MLP neurons of a small language model. Each row is named by its layer, matrix (down: output weights) and neuron, and shows model dimensions 0-191. Each number is 128 + 32 x the weight over its row's rms, rounded and kept within 0 to 255. Numbers have three digits each. A neuron's up and down rows have the sign that makes its largest values positive.
Before each neuron's rows, "fires before" lists the tokens most often just after its 100 highest values on Wikipedia text that the model never trained on.

fires before: ",", " and", "."
L11.down835:164121146169138155103135111161164131126047144129074114129155107107129125098108160182145147125139167068107124096168204135083117176159079143102142120111176121110091110131169153133142155146131180136117125111171137152141092172115124113159142049174185122114139153204061069104139152125089173178151110122111072096095171140154091121185163089065079114096152148170186087168133112114118150107178109099122111105100117087110156126109136130143106039128163127089130086096169129160165114092109114140151119128117160137248110121077137103126135141099108152115121105094168124137108093120186101148

fires before: " by", " of", "\n\n", "=", " in", " a"
L4.down750:150118113143121082117185081165113138106110180124096121135156132120154143147140186184139101109156136130121076136134141123159070174149166157125138119152096077146139221182124089088159135123126130171158146106089155116199102141126145161114103140088149137155086149121095110059136116126165043107143145140184127194185125018118072175129119156125105161125135159136162109124147087115141136126120121120102120128243064168150080121155102148114162165115133130158150096137141125161164104125132088107071089159126149112130078109058134134187137101111159163163159119153138132199142124083118113130

fires before: ".", "\n", ",", "\n\n", " and", " was"
L2.down823:083170145163127158122148142142113170171155084129146140213097173114188140111127135021132083107075092125156105152139162137142107138124157082159144091130112138113090120111104119079149136116197158170160104085152201119087164109158146060120090144149150110134179129141150105113126144114166131171150128169066101169165146137096128166149119135158139106157162149119115123111123121154208106092114173149108139144165136118147102096128174092153019180083121162087113189146138066092104135114060125121169145210155154146121129133130157088134100152102119135187107137116160143153139173120136082132

fires before: " |", "\n", ")", " of", "/"
L11.down592:118111133124085054140141141155062145084197162135110115074146121138084100147148174097189080172156118096166118138145131165102106116071118069151110136129116132168057068157129064109107148142119104147129128171164136142106089129146161158059129100087115153131092125104133145135128092139120099116095086146202161115152146109104177119147140104085146151166154122079130143148111128105155063191084082152116161101158091122122128117107098119170105129102107120144089164139234143123129110052134136180145088108134095109081142182094156075135107145115103114170142150188149112115121230128140113107

fires before: "="
L11.down230:124105173115111107135108138158145099145255081141144174097157137097101129151154106078156126123140146133123084166182129102106146083142085077119160131152070125148130134164125148143170168134136120119080068087127104167127116249134091141123101160145115157156113173093141090152107103138179117134101150140073150128159125127085101154130125197100103130148148101128129091154100194150159163161103122156142161124112168098098134135124130142134196128135109106127088141161128141146155128096132171114121104120127147129134179125169124115171115165148118092096159159131135110139125183139090152129

fires before: " |", "="
L9.down445:145114140113140055096102100125122160142210054151117121089088157078100123195116134151082110134125088119151088182162160174128214121205146154178065148121132157175119131120138124111120133086128121056125093142156129181067121142144121058150076139155119121120090085165112096146113178120186193163168098127155197113118112082153079155129157167138121137173165121127087172132086175112094199186123135150107101106140153144140139108160112104083130142131135131099104125082132142133129134130119134145118116154199090089154187160095131174168092119151148065112108114110171118136114106129098123120

fires before: " |", "|", " ("
L11.down173:129145148074161157096126134123174166084000123111110193120085132113133122090160079090192131088196098152101120088121169119121110156176139141124109142123059116069069136098202107119109149080106098153136183143152140118110120135119100107093094127120102106144125153107108094103159156109131105132090160137140040173161167081111142147106102125093104127119137151079098160130138088117103094154077117079138124108162095178103138114122124183222177101137109178099164106100105176127142099153117145158128101108139132122120110129096159109095156097114111163146192124082169122123123146058138115098

fires before: ")", " |", "|", "D", "\n", "–"
L9.down721:123097099143172128095134157139110192160032093140180154108203104135192128108113137125072140132137076097119120184180159101086110108118117087163114123161119195137138128057117137127168158102102169084138105130160109141170116138135108188117151117164182148100162166132063175105137135119149107154127102142179081087069124162164145163155096124088150060134183116125065133135107138106148128134187149117109133078120139111111100091063082125140101120136103131094126133139137085135158109100138143120099132105122130111156096123196075058110083102183085090135145168130142082127153204130116176099

fires before: "\n\n", " as"
L4.down782:154103139128171164189171094133073158177000143122133097143053172102138115128169136129102074097133079127071191116110163102182143164139163149168132100191121157135122143146146115154138127111197178127112136145180146165142103091094154137150125142114122098184141155084077128149122152104133123068096165121148104099118141119124083179105135056138093142170115153153165113102130168117145103131182100148197159127148082088114097143102118115143117160140107165103139142149121123114095181150143124134141147111133153097149146142095084184168145112065151135100118133153112162034104099146126162165

fires before: " in", ")", ":", " a", "ley", " the"
L4.down192:091067158147114144145140113100131151135124129160117100118132156147063089110142171119100100185118097143085082145173116104139092203142072165120109078091216173117100141083114124091153165095127154153143114097180083122162144150096079113138165151100133032131076132156139175084153079106135103107101157124171110113137153105072113173170165122109116085140142120140120141194136166131150087162129156122085198153158076114182141146107131095067188154145169153045104136132168173168130177097142129115118122123124122079116159155132120090123116115113083147190158078177144128110103133162122132162

fires before: ")", "–", " –", "born"
L11.down327:119181103172133165143161205103164140138099131133121110109107087108138162190100104142149169130156193154200102149104169156132087099067184173147163190133174106108157155098096078120158142185128144169127109134115118181120114109145092140086143141119147069133179125167109118075131095142144072158122111155155106149097107118214089193119079162161066101134135156106093105169164154082134084132154110120163070104102087171103167094162175156129066110139133122103145065120095150125108122121136098113071112134103122147105128077169109070104112074110122153166116180144097157109105147138158116159

fires before: " |", ";", "^", ")"
L11.down570:131093104116145110110121150194131132139015120139122147114095147183114092145119121099094134130121106056164164106177127066089141133166114111169118121127102136051126153151189121143143182114115175125074119140127118119110138075160110107088119137138089085056164132156145125121103141094095121135149109152107151126111161220126112130156116107158144128138089145144086137122161099195112118137117136114159145179068145096114106120106157121183112138167075124102106087046086131146132032086089181182120054112120125081062135107117172129158118191165121141135168114094089084157101123126117140116

fires before: " a", "\n\n", " an"
L2.down183:113101203059094089112147157137159118096106177115171041185152113157172120129204103120110147134122092133130138152138111117105147088187125147121095137085133210112174096148111164166108107174141171175153118122109136111115120097158084147162130132097146123156123099177040159139142168106146157089101127161132083062160085161065112117115148139074133116147172134086141092091174121120106140105242160122142108139127145110116121138143166037110106165146090137142110098138115129102127123089100103150165123111131124104117171145094151167176178139101148182093168111138146116113083137145134069154

fires before: "\n", "\n\n", ",", " ("
L9.down397:116142092125109142115101119109124094107058155145122118121051124159183157116178130098133076104146132200155102136167121120214118109097118104098145122188112169095112145063144157117137162077157142114146105142146181141163108030112136112180148135116087141124147133079124113145127075125097198162159111105131202101177107073128156059079102120141125143101113170147146106155173161079102095147123157074108101140170106133067108126166150180072135131129108124146122136083178153170096046113150109140126114063114159143150117103070145146159150080103110179112110129102165161138139095124146092128

fires before: ",", " as", "s", " than", " the"
L2.down590:118098155160111164128111086132080170157174130163110175141083121084164147163135097121085150124152119187102085151117104145143105075152049182108104138136147126104045159043155145204119033111145124074130097102116119112032149075135193093146150124136125143133139083110102066126151121145075091121112078137117119118152123124152149175187112132119130161163138153136144126162131098118142093116111182176142167124113121172122147121089144138173150166108177149113133146086076081158073156143175191087169101143126125140118109196114156106104123132119102101116097111162117138143120159146183164151

fires before: "=", " =", "″", "–", "st", "|"
L9.down947:108141185164107092073111169132082109172223099144180088084114095079124124123044088102097131167133112057129101079119076111119152188096160099127178133099167088189118173065081187084170129132161153133108147112095119169155103151186132141100176078159146131130129094088156083085146121102136133046085127145145145176096148157091090137102097121101087119163080173152139120092116193079122119167151124141138124164112132158070114126124108146129173097130071164134103130139144125095102090104121090138108158074107132102096145144136102127094089109114094110109089179118127105130107120133138154120

fires before: ",", ")", ".", "–", " to", " season"
L4.down954:183145087171123193190204125127098137122093185190174133159098133133102161142107071093094145147089093139163055143092141136104149142101096141069145152139095131084125135177155134067125114127129116133175118075241156243155138128089056124118101078149130172127213166140096113087125090102126148147095130095097066110096110115122133152082132095137134130158148098130131147106108093119130173117156142130143112153141120194177122096147110077155109093151136069103095164164115125110118151109149134065118147101111126135127139133109140088132180126113079092144160145116122124106102097126148123144

fires before: "=", "|", " \\"
L2.down431:091163143106156142163160179159104148137123080134162158069074151108096100127116125133097105101145113149133152127135166137148187154110119138118119099099065094104120136149077098177115145169148143106140106117120134104157135092111110151102134166204167087133136139140125133095142135198121126162155182087145187194115169148100078126132044106135130189156004146171147121126111118123162140123058083133136087085095109097092165178183114138134184097116128113175084106103146140114122171145166155158139212158154079144086108096136088109082168131139166089149090128103148152076125090128149145121

fires before: ",", "s", "\n", "\n "
L4.down1016:111089108108126095145156132132103082120062187193120176118092137123090096131121201188091209107107092114142142189119088038107146138125154094134104174150109135144137103118122142137153062108156150148084134159150134181165137112080126094130086149086148127120162116140186186197111114138115118106115115150158175141122109071127096102168097111115088122150143160194126105098064147146119099134172095174124134189099103136134100115118129113086131149158178081178187077153172138205120161126125121168092202123156124153084141132115079095117100120113120154188126143160143083116156165147137139119

fires before: " |", ")", " (", "%"
L4.down955:124079101035159134125156154128105145092115147096117118078172085101140113106117088112118052131168120122092085117180172107120132089109114105121127130092079132146057143130112148157142149113095142162100113189106130109139162149139167182135126085076140156083140108104143076150174142121135137179122166172175146111077115116121155135123124160100129127127142190104053119089156111137094128094107152090101147118165108135134133209098107121154148097164164083110151112106109158139090140152177065171153150145100181058134117179133155152102090105065156116025123076165143099140145046128136091126

fires before: " |", ":", " (", ".", " positions", "s"
L3.down400:159115117116117105154103164099149137126168114109099119102129130104140151131134141117110106147159119044079105047093071110098129110139120125115079091198087137116077098176174141053130128088131168131123161060178182118155078157183122143136068128140076049103034122180129139147142143137128067157100106123066104189152148179142128153141126168113063172127147106087151134195105118074121155112141152156114148119126101099157123138125129119142165132134118120143102161107107131091163113114149171132074185189110161118126205144105121113059165138112139142066109086133097148125132124139156150103

fires before: "\n\n", " The", " In", " It", " However"
L8.down405:118109113128117154109107129159113135108000106142133107138108133109089103130146120143142107101124115147115176093091122186152132174170140135094111102092152140151130092097144122152109133130151159154160139127092167157127104105135105100179070134084120160135148088159082121132095114128133137124116122137168160135142070096136136194124113071125152174113093167171086132110141086106086130123150189183114151148121012169182118154114122081102051116192126168157112077142112110110156115146115111141167136156106154133156132141079112107132112143129104216111117141109145174199104118070129108142

fires before: " |", ":"
L8.down870:171142103123115091098132104105095132145020144173160109097086103060119115131136109117135176133125140176104127148082144149097122123096144161162170101176112182076125196148173174149170121133159141128120145081142111134183108096175098117160111128060191129057088144144149136116120134161201069157079094109140150216125111149147122156099129110165092080118091131115129138125113100105107103230099112112117143159079129167122140105106151154073118109135091128091130105070113116135137072100144131099095122117123218101106113158135131119096165180153146126105093124113128112124093152100162071084

fires before: " |", ".", " Goals"
L8.down76:175126139096110122164128113151121118129073151095186126105134134111100088139062113129115112155158084082166194080024054168114088113094144128143140070155067157166138170076152118171100106139171178162141158141068114110144178128161125157218181152106151122106136089088112123132106103080134091129174167118153102137160141185154180139082143090099140114126127095146189156094133133081081171110155093128118102084109181122129143122135120124127110112104095064149072156157125105093178126078078176177117117143135153137166129168093152116118164147107138121127088081116120177127109144106127162136

fires before: ",", "\n", " (", "\n "
L9.down272:174104117122116174146130124108123140073010145080098122204107161183154152187140206155111172120133127094147144191138074129163152162126148141155063112126160141079127129161110133160178082121149097155139109126123159123124159110076145113060143154149096124120080129141136092147122133163127182103174143128096188132132144096128164124136108142188123183124109105124068076105091113183136069183100147137083143147119129158099206149121098122078120105130104143156107095082151151125153155112114117087119089041129121153124118107135176096110110187084192144083135080121137103143141126108125159131

fires before: "=", "'"
L11.down466:090086134140180097133143098104135111088177109172149159135115188089087091140101170171109137089166175133068118159160183098130074095136123102154100146150103145157100134075150110158094095117108127088071128091151115105136131111096119168118058224118164168094077108151158081109156130117138159174086103172087093103092131116161108142092127114129135121131139101129088124122119108134172196175160119162106129108128133143123149113080110123077169103150079103123170108123177128116138066097149166119155088146083128094127089154073149106090123136112153094100128169083106195226061129095071120119

fires before: " |", ".", ")", " /", " ft"
L9.down558:116079126078122116124100180108135133065056119132091115125096135133118143109159144124118129151175134139114168145148134148139126137147119110086130119186059153127144136189103141130091123084149181170099159138089151156192143114112160107079198089070153109093155066114082130099058109159158115166100154200136145164166112103135139087108092118100176125109063148129146064119144153130103087203093048136160161109173072108148102142139151113109117079098117134188161106137154147162111152131148092126111089121103082106183150087088164109113132158109143098120074144071127113198094179141157103104

fires before: ".", ",", " to"
L11.down414:140079126133075151152135133164120143174050108132188157131126177183150116154142146121129188131182104177096086167151208117130114123111090079086142118134157136149057190145158134134116126148174146176061113164105192110102115141141126066153132118057124080109164135100094113080119151161127152180192116156122098098166176132114137152144073157126158127126134147099152141105122138087129125159149142129165112105099143135109123116154116145135136143116127126122086231115120135111131083114197166151122105112080160143183097199058157123124171153118107153100142113044095162121124148168170139091